From a checkpoint of a small transformer trained on Wikipedia.
Size: vocabulary 32000, 27.3M parameters.
Architecture: LayerNorm before each block, biases.
Training: a variant of Muon for these matrices, 435M tokens, 6641 steps.
MLP neurons of a small language model. Each row is named by its layer, matrix (up: input weights) and neuron, and shows model dimensions 208-271. Each number is 128 + 32 x the weight over its row's rms, rounded and kept within 0 to 255.
Before each neuron's rows, "fires on" lists the tokens most often at its 100 highest values on Wikipedia text that the model never trained on. A number after a token or word is its count.

fires on: " the" 27, "," 18, " of" 7, " and" 6, "el" 5, " (°" 4
L5.up829 [129 148 207 181 123 161  92 122 116 116 147 106 159 123 142 115  85  78 186  83 108 178  96 160  94 150 126 162 164 159 121 118  91  94 176  99 123 135  53 162 148  69 172 107  90 112 145 117 121 101 106 188 141 136 151  89 107 116 167 135 165 153  92 186]

fires on: " " 47, "." 5, " a" 5, " of" 5, " population" 4, "s" 4
L5.up790 [113  78 131 144 122 174 203 127 144 112 167 106 144  23  90 156 126  82 105 139 116 158  84  89 112 159 154 138 186 117 156 148 208 110 122 115 112  95 129 147 134 161 137 110 144 139 111 129 123 163 151  96 116 166 104 113 162 117 171 122 108 145 109  80]

fires on: "," 29, " is" 11, ")," 6, ":" 5, "s" 5, " it" 5
L5.up268 [126 127 154 154 137 120 117 138 109 180 153 123 112 110  72 151  88 103 236  59 110 172 143 108 126 129 139 103 133  96 125  81 138 102 110  76  96  92 153  62 138 106 131 116 155 112  94 115 108 166 159 150 161 130 160 146 122 145 167 141 104 155 177 118]

fires on: " the" 42, " became" 9, "s" 7, " as" 4
L6.up442 [120 170 132 113 116  75 142 178 179 160 127  99 119 119 142 154 170 137 115 153 123 121 142 112 122  79 122  97  72  88 103 136  89  88 143 145 142  94 179 108 131 131  92 105 133 101 167 122 141 175 121  56 157 208  93 119 110 136 126  93  89 108 109 150]

fires on: " in" 23, " of" 19, " with" 17, ":" 9, " the" 8, " to" 6
L5.up1469 [146 176 165 131 115 138 175 169  89 117 110 138  89 172 156 135 111 191 155 118 164 109  93 153 155 137 154 206 155 126 115 111  97 136  82 135 128 100 132 143 108  73 205 130 166 109 144 123 131  79 182 120 140  46  99 130 155  88 122 171 162 134 144 176]

fires on: " and" 27, " to" 24, " or" 10, " |" 5, "," 4
L6.up1212 [139 155 136 113 150  99 140 128  87  87 182 142 136 114  76 123 165 159  69 145 101 144 148  86 127 131 146 158  96 101 117 138 143 147 165 111 105 152 184 117 104 188 108 136 188 159 112 147  84 123 177 116  89 152 152  64 161 128 146  90 118 120 162 145]

fires on: " is" 29, "'" 13, "s" 7, " are" 5, ")" 4, " was" 4
L5.up97 [111  92 139 135 109  92  79 105 160 180  91 128 131 192 197 139 107  88 141 172 132 111 100 185 182 118 103  95 183 141 157  90 114 169 186 200  97 110 145 165 110 133 120 100  67 100 144 157 108 138 112 165 164 128  98 119 100 148 103 115 131 157 128 196]

fires on: " who" 32, " and" 17, "," 12, " which" 9, " He" 6
L5.up1766 [156 188 158 171 158  68  97  75 169  42 104  70 118 151  97 111 117 155 107 166 150 141 111 119 125 148 129  78 134 121 140  87 160 150  86 153 104 118 140 115 105  80 146 149  63 125 123 136 115  72 147 115 131 115 140 142 128 188 167 110 160 117 148 124]

fires on: " an" 36, "Con" 8, " kick" 4, " Con" 4
L6.up440 [124  90 143 121 135 130 173 163 221 173  42 159 145  82 109 141 157  98 125 164 142 161 167 111 129  78 135  98 118  74 159 137 138 117 151 111 155  91 106 134  64  78 122 145 103 128 150 158 118 176 170 115 117 159 142 142  86 136 134 145  65 115 162 119]

fires on: " on" 43, "On" 25, " On" 9, " of" 7, " from" 4, "," 4
L6.up595 [126 207 102 134 122  98  69 127 135  30 156  75 170 104  88 168 139 127 141 114  87 156 104 139 177 109 106 124 147  78  85 120 119 102 163 133 137 148 169 173 157 144 148 127 118 141 128 125 158  42  75 138 117 108 117 105 119 136 138 178 138 121 145 111]

fires on: "," 40, " in" 9, " of" 8, " on" 8
L6.up860 [101 122 115 137 162  91 169 105 194 163 124 183 112 153 141 113 111 119 128 115 119 143 105 135 148 119 176 155 122 133  75 114  84 109 121 116 192 114 132 151 136  72 152 105 122 141 126 126 120  96 102 111 164 153 170 105 152 185 112  86 157 155 171  59]

fires on: " Al" 34, " his" 18, " her" 7, "s" 7, " al" 4, "'" 4
L6.up1914 [ 83  57 127 131 208 115 143 154 131 137 188 133 136 194 128 162 144  71  53 174 106  97 153  99 154  39  94  49 125 103 108  91 176  72 177 133 103 128 117 176 124 100 167 142 126  65  70 185 183 147  92  55 138  93 112 155 137 105 106  77  92  82 153 148]

fires on: " to" 29, "'" 9, " which" 6, " can" 5, " that" 4
L6.up227 [ 77 153 145 163 169 142 148 140  97  82 120 160  97 153 185 132 117 152 155 129  94 151 144 132 131 158 162 133 150  56  62 112 192 128 163 177 107 151 184 107  81 148 141 110 135  96 156 136  82  86 176 145  88 129 129 197 189  81 176 114  81 117 147 116]

fires on: " \"" 33, "." 9, " club" 8, " as" 7, " band" 4
L6.up468 [147 139 128 158 133 104 133 158  85 145 107 107  81 110 113 124  98  58  98 116 148  91 166 112 121 110 139 143 111 125 100 162 142 173 132 115  38 154 134 160 143 114  87 144 114 116  24 178 168 171 121 172  88 117 137 135 214  94 165 151 123 133 137 192]

fires on: " where" 30, "," 19, " that" 10, " with" 4
L5.up489 [119  74  59  93 104 130 162 122 140  72 159 131 130 134 147 125 156 137 151  97  51 118 143 118 100 143 105 154  99 116 165 162 195 133 139  92 116 138 121 125  73 134 134 129 114 100 114 109 162 176 158  85 125 118 153 170 132 115 109 131 123  79 126 141]

fires on: " |" 43, ":" 15, " by" 9, ";" 5, "|" 5
L5.up468 [143 117 163  85 122  94 121 175 166 130 141 169  95  77  98 153 116  86 111 132 104  97  87 134  41 120  78 146  94 122 124  65 158 157 117 151 110 135 172 132 124 116 188 124 106  79 187 128 140  86 108 165  83 130 111 119 100 127 139  85 148  93 154 140]

fires on: " the" 21, " (" 16, "'" 14, "s" 7, " is" 5, " in" 4
L5.up1143 [180 206 195 125 147 170 137 136 101 118 138  97 125 161 130 154 138 179 113 135 126 125 204  83 138  78 111 127 177 115  94 181 125 133 139  95  65  95 132  85 130 115 141 122 109 116 162 125 112  73  78 177 176 133 105  85 109 156 101  96 120 173 132 153]

fires on: " |" 30, " to" 14, " with" 5, "go" 5, " the" 4
L6.up377 [164 149 168 139 146 122  77 148 158 133 146 157 145 101 152 185 115 169 160  84 165 137 127 122  75  49 100 120 148  64  93 147 120  93 173 103 105  77 148 188 129 109 121  94 122  96 137 119 180  75 157 164 138 114 114 136 144 144 137 107  76 136  99 173]

fires on: " |" 73, " and" 4, "|" 4
L5.up487 [101  84 129 142 168 116 109 163 108 108 150 104  75 106  79  89 114 130 168 169  70 150  80  90 118 139  86  84  99 115 118  95 138 124 123 149  84  94 161 162 142  88  99 174 146  98 180  89 104 134  97 160  71 128 153 136  99  99 142 144  57 170 170 149]

fires on: "," 87
L6.up393 [171 193 158 222  79  64 103 136 135 103 105  91 135 123 121 143 151 117  98  89 145 110 114  84 151 148 190 181 174 160  81 169 167 140 171  66 138 149 121 133 166 129 184 123 130 173 119 113 120 134  92 119 156 108 147 170  91 157 166 187 138 120 142 137]

fires on: " the" 29, "s" 23, " of" 8, " a" 4, " zone" 4
L5.up734 [ 49  77 122 103 152 126 105 143 146 122 153 130 100 123 163 126 139 137  92 196 146 121  84  98 111 170 143 126 149  80  93 102  98 121 167 170 145  95 134  51 129 112  85  60 128 102 162 152 153 119 101 200 109 184  78 136 100  78  71  96 143  97  74 163]

fires on: " is" 38, " was" 9, " are" 9, " |" 7, "s" 6, " an" 4
L5.up611 [124 159 121 113 152 145 143 106 195 157 146  76  82 151  95 128  82  85  65 136 172 108 108 103 140  93 140 208 132 129 162 144 135 172 103 171  98  95  96 123 137  91 163  93 130 166  71 121 152  67 144 132 191 142 142 147 103 176 122 192 108 109 148  65]

fires on: " as" 35, "'" 9, " most" 5, " more" 4, " political" 4
L5.up307 [ 57 132 179 167 190 138  76 149 111 105 116 168  91 173 158 152  93 106  95 123 144 136 130 113 177  78 148  74 159 129  78 166  84 115 157 103 224 181 155 107  85 164 158  87 126 168 123 122  65 170 135 170 137 118 131 126 210 142 123 143 110 112 138 142]

fires on: " |" 35, " an" 9, " a" 9
L5.up1524 [140 138 143 151 127 118 107 119 143 152  64 119 135 142 154 114 113 119 140 128 136 153 150 113 135  78 126 136 115  87 149 161 109 140 146  83 126 142 148 140 151 123 112  93  98 152 129 166  97 121 163 138  93 129 149  90 111 182 143 194  69 198 125 114]

fires on: "s" 18, " to" 15, " from" 10, ":" 7, "ing" 6
L5.up1638 [107 163 141 160  72 114  75 132 162 104 184 149 136 117 159  64  83 160 126 174  88 148 107 110 125 132 125 137 126  83 120 116 177 114 170 134 128 139  69 159 189 114 139 161 120 119 140 187 151 142 140 134 205 148 168 122 162 111 108  88  98 132 105 129]

fires on: " " 26, " the" 19, " of" 18, " with" 7, "-" 4
L5.up1264 [114  76  76 126 144 169 193  89 129 132 144  94 106  90 111 103  86 148 133  80 122 133 116  91 139 186 102 144 178 185 122 142 109  79 171  90 111 139 151 131 139 158 130 116  87 136 192 137 159  71 119 110  70 173 151 143  84 111  98  96 160  68  77 107]

fires on: "\n" 51, " to" 8, "/" 4, ":" 4
L5.up1235 [ 63 175  88 166 146 158 122 114 123 150 149 111  92 156 138  99 124 102 104 135 167 151 108 161 120 122 124 177 111 193  86 130 110 132 218 151 128 123 133  93 101 166 120 159 119 115 123 107 164 119 149 172 114 151 142 122  85 127 191 113 166 100 183 123]

fires on: " |" 66, " " 13
L5.up1002 [ 83  75  89 164 135 156 114 115 143  97 133 125 134 142 151  71  94 143 125 180 117 140  89 123  55 112 188 106 204 168 162 146 121 140 151 161 190  79 144 151 103 119 110 102 113 127 110 135 143 150 131  83  64  91  87  53 137  85  94 146 159 141 155 188]

fires on: "," 39, " after" 12, " until" 4, " because" 4, " from" 4, " by" 4
L6.up1510 [132 135 134 133  90 204 146 102 132  51 153  61 111 160 147 146  87 109 193 125 110 146 111 120  92 169 185 143 117  94 102 166 143 193 166 168 130 144 144 146 131 105 139 211 104 131 129 128 143 112 169 171  92  55 201 169  90 201 148 133 135 122 155 141]

fires on: " |" 38, " to" 10, " was" 4
L5.up892 [ 86 107 117  90 128 125 125 100 159  66 187 134 118  99 146 153  67 170 101 159 123 144 116 118 163  90 113 136 175 169 142  70 150 122 144 133 103  67 120 143 172 107 131 139 119 104 110 165 170 111 130 166 131  78 100 126 109 112 103 145 118 157 145 154]

fires on: "-" 58, " " 8, "/" 6, " '" 5, " l" 4
L5.up57 [159 120 130 191  64 195 132  79 103 207 123 103  79  88  76 143 187 109  95 152  84  68 155 111 126 101 130  94  93 150 130  97  58 145 153 106  83 162 139 115 117 151  96  89 122  61 168 147 144  93 125 158  98 169 123 151 104 105 131 124 154 136 130  94]

fires on: " of" 20, ":" 19, "==" 14, "|" 6, " in" 5, "." 4
L5.up863 [ 91 153 134 136  78 135  96 146 151  62 132  61 118 139 102 117 162 109  93 131  70 165 155 106  71 229 113 173 152 155  60  98 128 108 166 142 112 164 135 144 124  66 100  72 158 119 177 121 143  93 114 133 159  91 116  91 150 143 155  71 124 175 128 145]

fires on: " to" 28, " |" 12, " from" 9, " until" 8, " 2008" 6, "\n" 5
L6.up181 [176  75 117 150 102 117 148 172 149 117  98 117 130 102 155 115 147  62 197 164 152 102 116 149 137 118  90 131  82 141 110 165 124 130  84 163 146 136  82 129 127 122 177 167 166  93 130 135 108 128 169 116 143 160 112  78 112 174 172 121 119 111 130 131]

fires on: " |" 23, "-" 17, " to" 16, " and" 14, " as" 6, " be" 5
L5.up583 [125 182 107  70 133 114 172 121 140 163  86  83 110 192 126 146 179 117 110 159  93 109 186  84 192 142  67 155 111 152 154 122  95  87 105 167 139 154 142 150 101 107 156 110 132  75 122  98 160 125 207  82 109 153 132  42 146 120 161 130 113 121 180  64]

fires on: "'" 29, " and" 22, " to" 12, "s" 8
L6.up298 [ 89 139 151 118 150 122 109 184 107 151  73  99 119 139 117 135 175 136 152 107 129 192 167 135 126 136 167  93 110  61 118 161 113 124 136 129 180 131 152  91  94 140 144 155 103 106 170 134 168 137 153  95 143  78 155 126 166 150 152 112 117 102  80 111]

fires on: " was" 28, "," 20, " had" 4
L6.up1453 [128  77  85 107 136  94 115  59 154 113  95 124 139 121 108 151  91 192 150 191 200  76 157 122 154 113  93 121 167 100 191  89 158 106 163 155 133 129 111  69 155 151 200 145 123  76 102 117 156 159 116 153 132 130  94 112 112 135 140 118 118 158 134 115]

fires on: " m" 36, " |" 10, " " 10, " in" 8, "s" 5
L5.up1156 [ 79 191 117 101 108 158 127  93 149  93 135 156 153 115  13 109 134  65  52 119  91 198  97 115 121 120 159 111  92 161 127 170 129 143 125 176 152 119 152 128 103  97 139  84 140 172 112 141 171 128  92 124  75 101 134 132 108  98 115 114 121 176 166 139]

fires on: " C" 17, " c" 13, " St" 11, " −" 11, " +" 9, "C" 8
L5.up1057 [135 172 101 100 149 151 118 142 131 136 100 140 151 121 133 152 167 134 110 171  52 161 158  83  45  89 129 159  58 134 130 164 129 123 118  86 115 115 140 125 139  92 129  94 137 108  86 174  81 141 192 158 131 129  99 123 134 122 118 127 147 150 164 130]

fires on: "s" 44, " K" 9, " years" 5
L6.up1143 [161 145 117 153  92 116 126 138 117 133 176 131 149  98 116  93  83 120  78 182 136 107  60 104 133 106 119 128 160  89 208 165 141 119  96 123 170 128 135 170 116 124 156 120 176 147 155 159 158 127 114 116  86 115 107 161  71 112 107 109 156 123 121 123]

fires on: " |" 45, "|" 5
L5.up375 [121 228 109  62 190  70 192 118 124 131 121 110 140  87 204 107 177 187 130 107  96 115 107 175  82 137 118 164 113  66 151 137 106 139 127 145 157 104 148 128  78 131 121  62  98 170 120 106 159 139 125 154 162 147 203 120 103 138 131 160  98 108 183  77]

fires on: "-" 24, " both" 12, ":" 11, "," 6, " |" 6, ")" 5
L6.up1813 [163 138 127 143 144 122 132 117  88 173 136 140 138 129 124  99 161 111 174 135 112  95 113 116 139 124  95 171 150  98 138 161 163 165 152 150 105  80 200 147  99 209  67 165 151  79 138 104  79  90 150  85 116 126 117 156 125 162 150  84 124  82 159  90]

fires on: "," 45, " that" 11, "." 6, " where" 6, " At" 5, " |" 4
L6.up751 [138 133  98 117  78  92 101 124 104 129 140 126 154  59 117 141 157 178 176 163  77 144 168 190 132 112 156 128 147 160 114 125 105  85 229 140 109 136 143 144 102 146 124 133 153  75 119 151 160 123 102 147  99 141 165 140  95 112 107  71  97 120 145 158]

fires on: " is" 52, " are" 19, "s" 5
L5.up393 [103 108 169 163 131 136 169 109 144 109 139 182 123 157 140 170  92  88  98 112 133 116 117 142 137 153 112 116 106 191 128 113 136 133 150 159  45 120 114 149 126 171  88 125  98 127  84 110 132 129 138 147  96 134 100 112  87 172  99 173 139 144 183 124]

fires on: " and" 50, "th" 4, "," 4
L6.up769 [139 154 118 117 172 118 140 139 128  68 136  93 126  84 163 171 134 121  73 108  79 133 134 118  94 122 146 146 206 164  86 146 178 142  97 172 148 122 180 101 118 118 124 144  89 131 123 104 166  89  95 105 131 124 103 137  94 170 137 127 145 163 157 123]

fires on: " ===" 26, " as" 12, "===" 11, " part" 10, "," 7, "\n" 4
L6.up96 [124 110 142 118  95 129 126 166 134 147 173 139 116  75 114 139 127 134 113 150 131 105 153  84 151 112 206 103 193 145 150 139 156 126 135 153 193 166 122 134  87 106  77 151 130 111 121 198 128 139  93 145 122  98 215 137 139 108 124 110 112 115 117 126]

fires on: " was" 15, " is" 14, " and" 11, " be" 6, "ly" 5, " a" 5
L6.up924 [157  40 169 178 106 178  67 136 129 169 127 133  69 172 144 170 153 166 157 131 122 106 134  89 122  96 140 131 190 110 139  76  83  85 148 157 136 139 132 152 129 113 106 114 183 126  97 112  81 141 127 111 132 103 136 120 129 131 147  84  70 114 153 118]

fires on: " the" 35, " in" 10, "in" 8, "," 8, " end" 6, " |" 4
L5.up1294 [123 107 121  65 135 148  99 100  66 190 182 107  95 145 118 170 139 206 135 138  61 128 107  93 167 109 136 148 174 170 131 142 153 133 177 125 121 131 137  87 112 167 116 124 104 109 108 107  67 118 182 124 180 175  85 115 122  91 104 111 102 135 172 133]

fires on: " |" 26, " 1" 16, " −" 8, " 5" 4, " scores" 4
L6.up1738 [ 75 110 163 158 162 131 133 130 156 151 153 109 121 138 142 122 206 138 143 222 107 114 188 162 100 149 134 163 165 115  95  92 132 106 133 168 142 172 139 150  63 118 152  83  57 100 117 139 113  88 133 155 118 147 137  87 116 163 116 120 111  84 154 103]

fires on: "s" 20, " York" 15, " death" 7, "e" 6, "t" 4
L5.up458 [ 99 160 151 102 152 160 145 187 148 117 132 113  96 107 129 158  72 123  89 141  96 134  73  80 197 104 148 142 150 117 192 179  95  78 102  92 112 137 188 100 193  77 124 115 149  83 151 136 154 131 134  96 135  75 108 153 113  93  44 152 129 158 121 138]

fires on: " |" 29, " C" 18, "B" 10, "C" 8, "c" 5
L5.up317 [147 151 129  49 123  72 121  45 117 125 115  80 104 138 148 204 140 186  63 190 120 107 120  78 111  93 138 150 132 134 185 144 125 165 155  79  84  98 125  99 126 142 104 117  67 145 126 112 140 132 156 190 148 140  95 171 113 177 126 158 126 145 124  96]

fires on: "'" 50, "-" 14, " became" 6
L6.up1641 [143 106 158 170 216 102 122 134 129 173 133 142 118 119  67 127  82 167 113 122  98  98 146  89 107 116 175 157 118 123 131  91 101  76 139 158 166 119 151 160 149 150 167  67  76 124 137 131 128 110  84 138 144 144 127  80 184 146 110  81 157  78  96 106]

fires on: " U" 15, " United" 13, " B" 11, " K" 9, "B" 7, " T" 7
L5.up1370 [128  97  41  94  44 137 131 160 135 112 161 121 117 138 128 153 116 135 112 145  55 118 129  94 196 120 162 106 157  58 116 146 132 132 149 139 115 191 140  32 133 161 146 126 141 107  85 120 127 172  67 122 130 156 124  62 101  95 140 143 156 151 152 132]

fires on: "\n" 37, " (" 15, " Awards" 7, " |" 6, " Award" 6, "===" 5
L6.up429 [139 139  99 124 162 101 169 114  97  85 101 132  74 172 181 125 134 119 206 187 120  50  75 106 149 105  95 106 146 169 123 119 142 173  87  96  56  88 159 123  81  68  91 133 155 135  80 138 184 163 124  86 183 175 111 110 177 133 140 103 110 169 117 114]

fires on: " by" 16, " of" 11, ")" 11, " the" 10, " a" 7, " on" 6
L5.up421 [ 69  71 158 106 182 163 106  67 191 114 173  64 164 148 121 122 148 137 119 148 114 115 102 208 119 192 105 128 116 131 127  78 188 116 132 116 131 177 141 131  95 122  74 153 148 159 139  77  52 152 140  89  95 135  90 169  97 134 101 166 140 111 179 157]

fires on: "s" 37, " his" 10, "\"" 4
L5.up906 [ 69 102 146 105  97 103 166 133 171 126 166 129 167 160  87  72  92 141 128  90 105  89 112  69 111  72 120 147 100  53 150 127 197 130 114 125 102  87 134 105 149 178 181 161  95 166 155 141 147 173  62 118 147 101 124 147 125 143 144 158 173  82 128  87]

fires on: ")" 25, "s" 22, "y" 5
L5.up706 [126 146 116 133  93 128 161 121 189 126 109 170 143 145 139 115 134 147  92 105  95 125  98 165 137 180 136 147  67 143 126  75 160 120 173 104 106 128 146 123 101 125 118  87 186 104  94 129 165 107 110 160 124 127 128 138 130 142 154 144 123 174 144 104]

fires on: " a" 39, "," 38
L5.up1011 [133 114 158  77 136 150 100 126 143 134 142 142 148 150 134 127 106 139 149 135 116 157 123 160 170 106 145 123 154 119  79 166 148  54 148 133  78 114 103 158 203  83 192 123 160  99 201 119 141 117  93 170 103 110 142 121 165 128 141  73 125 125 111 107]

fires on: " of" 24, " in" 20, " and" 17, " from" 8
L6.up545 [123 119  78 104  91 158 110 156  94 151 103 132 125 132 130 120 128 158 117 136 122 189 100 113  94 111 107 125 138 152  78 100 111 167 120  90 133 174 132 143 126 171  96  89 166 138 196  90  72 134 156 125 122 128 133 106  99 124 186 174 148 125 134 133]

fires on: "." 59, "s" 15, ":" 8, "y" 6
L5.up1137 [159  96 121 206 134 115 151 145 143 148 130 141 166 135 103 154 133  97 102 177 165  92 129  94 131 132 143  91 154  98 136  75 143  91 151  56 130 117 161 130  96 101 149  72 198  73 140 157 123 153  22  96  42 142 113  97 101  94 119 169 158 130 108  77]

fires on: " |" 59, "s" 6, " to" 5, " team" 5, " Win" 4
L6.up364 [112 132  79 145 145 140 161 140 112  98 100  59 116 173 116 126  67 133 109 157 153 133 157  97 137  83 155 140 106 113 130  91 132 123 183  84 141  94 145  87 179 163 145 113 134 170  69 131 160 169 220 106 149  87 134 132  73 206 107 121 155 135 110 118]

fires on: ":" 32, "/" 10, " -" 10, " –" 7, "-" 7
L6.up289 [143 142 156 133 110 151 129  56 144 193 126  50 111 106  70 104  96  67 142 187 159 140 127 117 126 160 138 119 147  74 130 115 119 133 148 124 189 118 171 104  93 113 129 154 120 120 174 100 165 173 111 109 107 124 107 115 141 188 186  91 150  94 153 157]

fires on: " " 55, "," 24, " national" 4, ":" 4
L5.up612 [107 107 160 153  84  70 209 128 126  92  67 137 156  45  97 127 127 127  86 106 101 121 148 158  83 139 120 139 164 126  96 128 130 159 102 102 164 122 187 127 104  72 105  70 151  69  87  97 157 101 124 101  85  84 116 119 131 157 127 128 117  99 176 236]

fires on: "," 78, " United" 4
L5.up196 [200 122 104 112 134 157 127 107 208 181 163 144  50 156 140  66  81 111 114 116  90 128 128 136  98 129 116 161 166 130  74 141 140  98 134 119 143 190 100 115 148 155 132  83 149 138 142  93 138 164  95 117 210 161 165  88 169 107 132  84 144 123 122 105]

fires on: " the" 40, " C" 7, "ed" 5, " it" 4, " of" 4, " as" 4
L5.up1688 [136 123 126 146 107 189 123 111  83 127 126 104 156  83 125 148 154 172 116 128 111 170  77 150 132  96 140 163  95 168 114 156 160 141 139 151 145  66 185 144 129 161 142 131 176  90 104 132  95 169 170 146 133 139 103 135 159 139 125 144 127 136 139 122]

fires on: " as" 32, ":" 14, " such" 11, "," 9, " or" 5
L6.up718 [125 142  83 109 141 156 149 180 129 100 133  87 133  72 178  89 101 134 164 159 144 103  86 142  89 113 155 132 129 145 132 143 135 114 160 141 126 149 135  58  70 144 161 143 122 145 128 177 197 189 107 116 123 147 163 126  88  89 168 160 104  89 132 145]

fires on: "." 79
L6.up700 [194 120 139 166  92 106 117 144 101 165  55 106 155 110 124 118  60 144 117 181 121 124  77 106  86 157 148 135  55 153 122 154 112 157 152 126 130 150 143 159 147 155 126 139 119 144 138 201 149 198 116 132  74 104 109 106 124 106 136  93 133 150 131 174]

fires on: " in" 19, " of" 15, ":" 6, " at" 6, " near" 5, " |" 5
L5.up1271 [167 137 156 128 159 148  59 125  82 135 107  86 132 114 114 160 104 125 153 125  90 169  91 147  93 134  68 132 193 112  97 155 120 105 118 106  73 138  83 119 107  53  98 128 113 195 171 100 148 133 150  89 123  76 128  80 113 152 153  91 152 105  92 152]

fires on: " \"" 50, " The" 9, " J" 9, " a" 5
L6.up1614 [137 124 174 166  74 144 127 175 116 117 104 152 171 109  76 127 128 136 100 129 115 125 111  49 143 127 115 120 110  99 124 192 103 208 124  84 137 113  93 137 114  62 144 141 167 101 148 166 144 160 115 169  72 103 106 137 151 124 114 148  84 112 114 178]

fires on: " from" 16, " by" 12, " at" 12, " was" 9, " in" 7
L6.up1549 [158  98 124 128  97 180 123 127 138 123 179  99 116 181 123 157 184 109 117  80 143 135 151 148 149 105 123  95 181 135 109 183 186 107 123 172  88 107 124 139 104  90 161 128 138 140 152  82 161 103 124 130  69  93 189 127  72 169 130 126 117 118  98 183]

fires on: " is" 25, " are" 16, "," 12, " also" 7, "re" 5, " be" 5
L6.up1531 [153 150 133  78 142  88  89 134 136 152  86 142  74 114 141 117 153 137 142 173  92 144  87 167 107  58 118 124 143 164 111  72 110 173 117 161 152 118 151 100 149 131  47  91 138 137  70 181 114  99  96 131 136 145 157 105 163 151 118 116  66 178 124 137]

fires on: " an" 63, "-" 8, "/" 4, " South" 4
L6.up695 [127 133 158 164 133 132 131 183 114 153  89  73 108 149  46 110 135 146 124 125 124  33 118  92 117 100 135 117 163  81 137  93 158  76 142 145  81 101 165 105 144 125 125 184 150  57 196 114 180 128 125 133 101 172  66 143 112 141 106 122  98 132 147  89]

fires on: " to" 52, " |" 14, " I" 8, " would" 5, " (" 4
L5.up1403 [163 127 150 114 139 131 146 186 156 138 144 160 141 105 128 184 129 115  63 132 106 152  96 131 128 120 123 137  76 112 155 128 158 116 113 157  96  77 182 105 116 161 137 160 138 111 132 160 136 144 127 172 154 132 123  67 111 190 135 115 112 117  90 137]

fires on: " |" 32, " a" 17, " " 11, "s" 10, " his" 5, "," 5
L5.up1033 [118  99 165 173 171 100 147 162 150 197 164 118 155 154 114 131 116  39 127 153 200 134  89 155  97 145 155 155 158 122 160 144 127 101 163 174 104 149 117 151 136  92 142 124 101 164 115 143 228 146  98  87 160 130 135 119 119 116 131 130 142 107 162  93]

fires on: " at" 30, " in" 21, " a" 10, " with" 6, "," 6
L6.up789 [155 125 141 151 130 167 173 148  97  89  99 157 148 109 144 116 153 113 120  95 129 109 141  78 137 143 118 129 102 148 105 170 156  83 152  75  95 156 104 153 150 111 159 162 105  71  90 156 139 149 119 155 113  60 141 145 140  58  97 142 109 115 168 163]

fires on: "," 25, " that" 12, ":" 7, " to" 7, " and" 7, ";" 5
L6.up1186 [164 145 137  89  87 125 182 174 141 154 165  84 154  63  99 161 110 137 186 114  79 119  93 100 135 131 182 122 158 112 107 123  78  94 121 148 101  86 140 136 121  82 118 133 172 111 118  80 112 116 106 141  75 129 147 162 118 117 124 154 124 125  95 106]

fires on: " the" 34, " " 21, " and" 5, " by" 4
L5.up1454 [174 130 141 155 124 124 102  76 107 157 102  95 123 139 139 143 142 139 117 201  79  97 111 145 118 149 184  69 125 102 110  97 131 105  87  97 147 173  90 135  92 129 106 103 177 194 167 102  84 114 111 127 127  84 122  98 228  85 161 141 150  99 164  97]

fires on: " the" 27, "," 17, " of" 16, "Representing" 6, " for" 5, " (" 5
L5.up42 [132 144  82 119  77 102 133  93 164 108 158 157 133  81  45 115  98 134 138  50 127 130 137 135 129 120  84  83 147 120 144 148 100 124 132 119 128 139 103 153 148 169 143 112 159 185 127 156  83  93  65  89 149 177 128 143  90 113 164  68 176 142 104 122]

fires on: "\n" 41, " \"" 14, " (" 11, "/" 7, "-" 6
L6.up1500 [118 124 121 128 139 137 106 120 187 177 102 102  49 162 104 113 181  75 135 104 119 117 141 172 146 114 110 101 123 133 161 193  91  82 155 101 118 114  84  83 102 138 111  53 175  87 135 164 114  88 142 150 167  88  95 124 178 102 142 139  81  81 156 143]

fires on: " his" 40, ":" 6, " His" 4
L6.up90 [135  95 148 158  83 145 122 170 153 169 111  88 175  92 115 111 155 137 142 172 137 116 144 154 105 127 190 103 156  44 131 176 102 159 101 186 186  85 145 126  92 186 112 169 138 132 125 137 186 176  75  96 146  84 137 111 139 155 157 128 157 137 136 150]

fires on: " the" 44, " of" 8, "-" 7, " from" 7, " a" 6
L5.up1900 [117 114 175 197  86  77 104  99 104 133 139 119 176 151 122 137 121 124 147 164 121 128 101 100  77 121  79 118  75 132 130 137 162 140  93 152 132 114  87 158 178 148 150 101 133 150 161 146 112  67 163 210 139  63 129 154  71 164 129 140  77 110  76 118]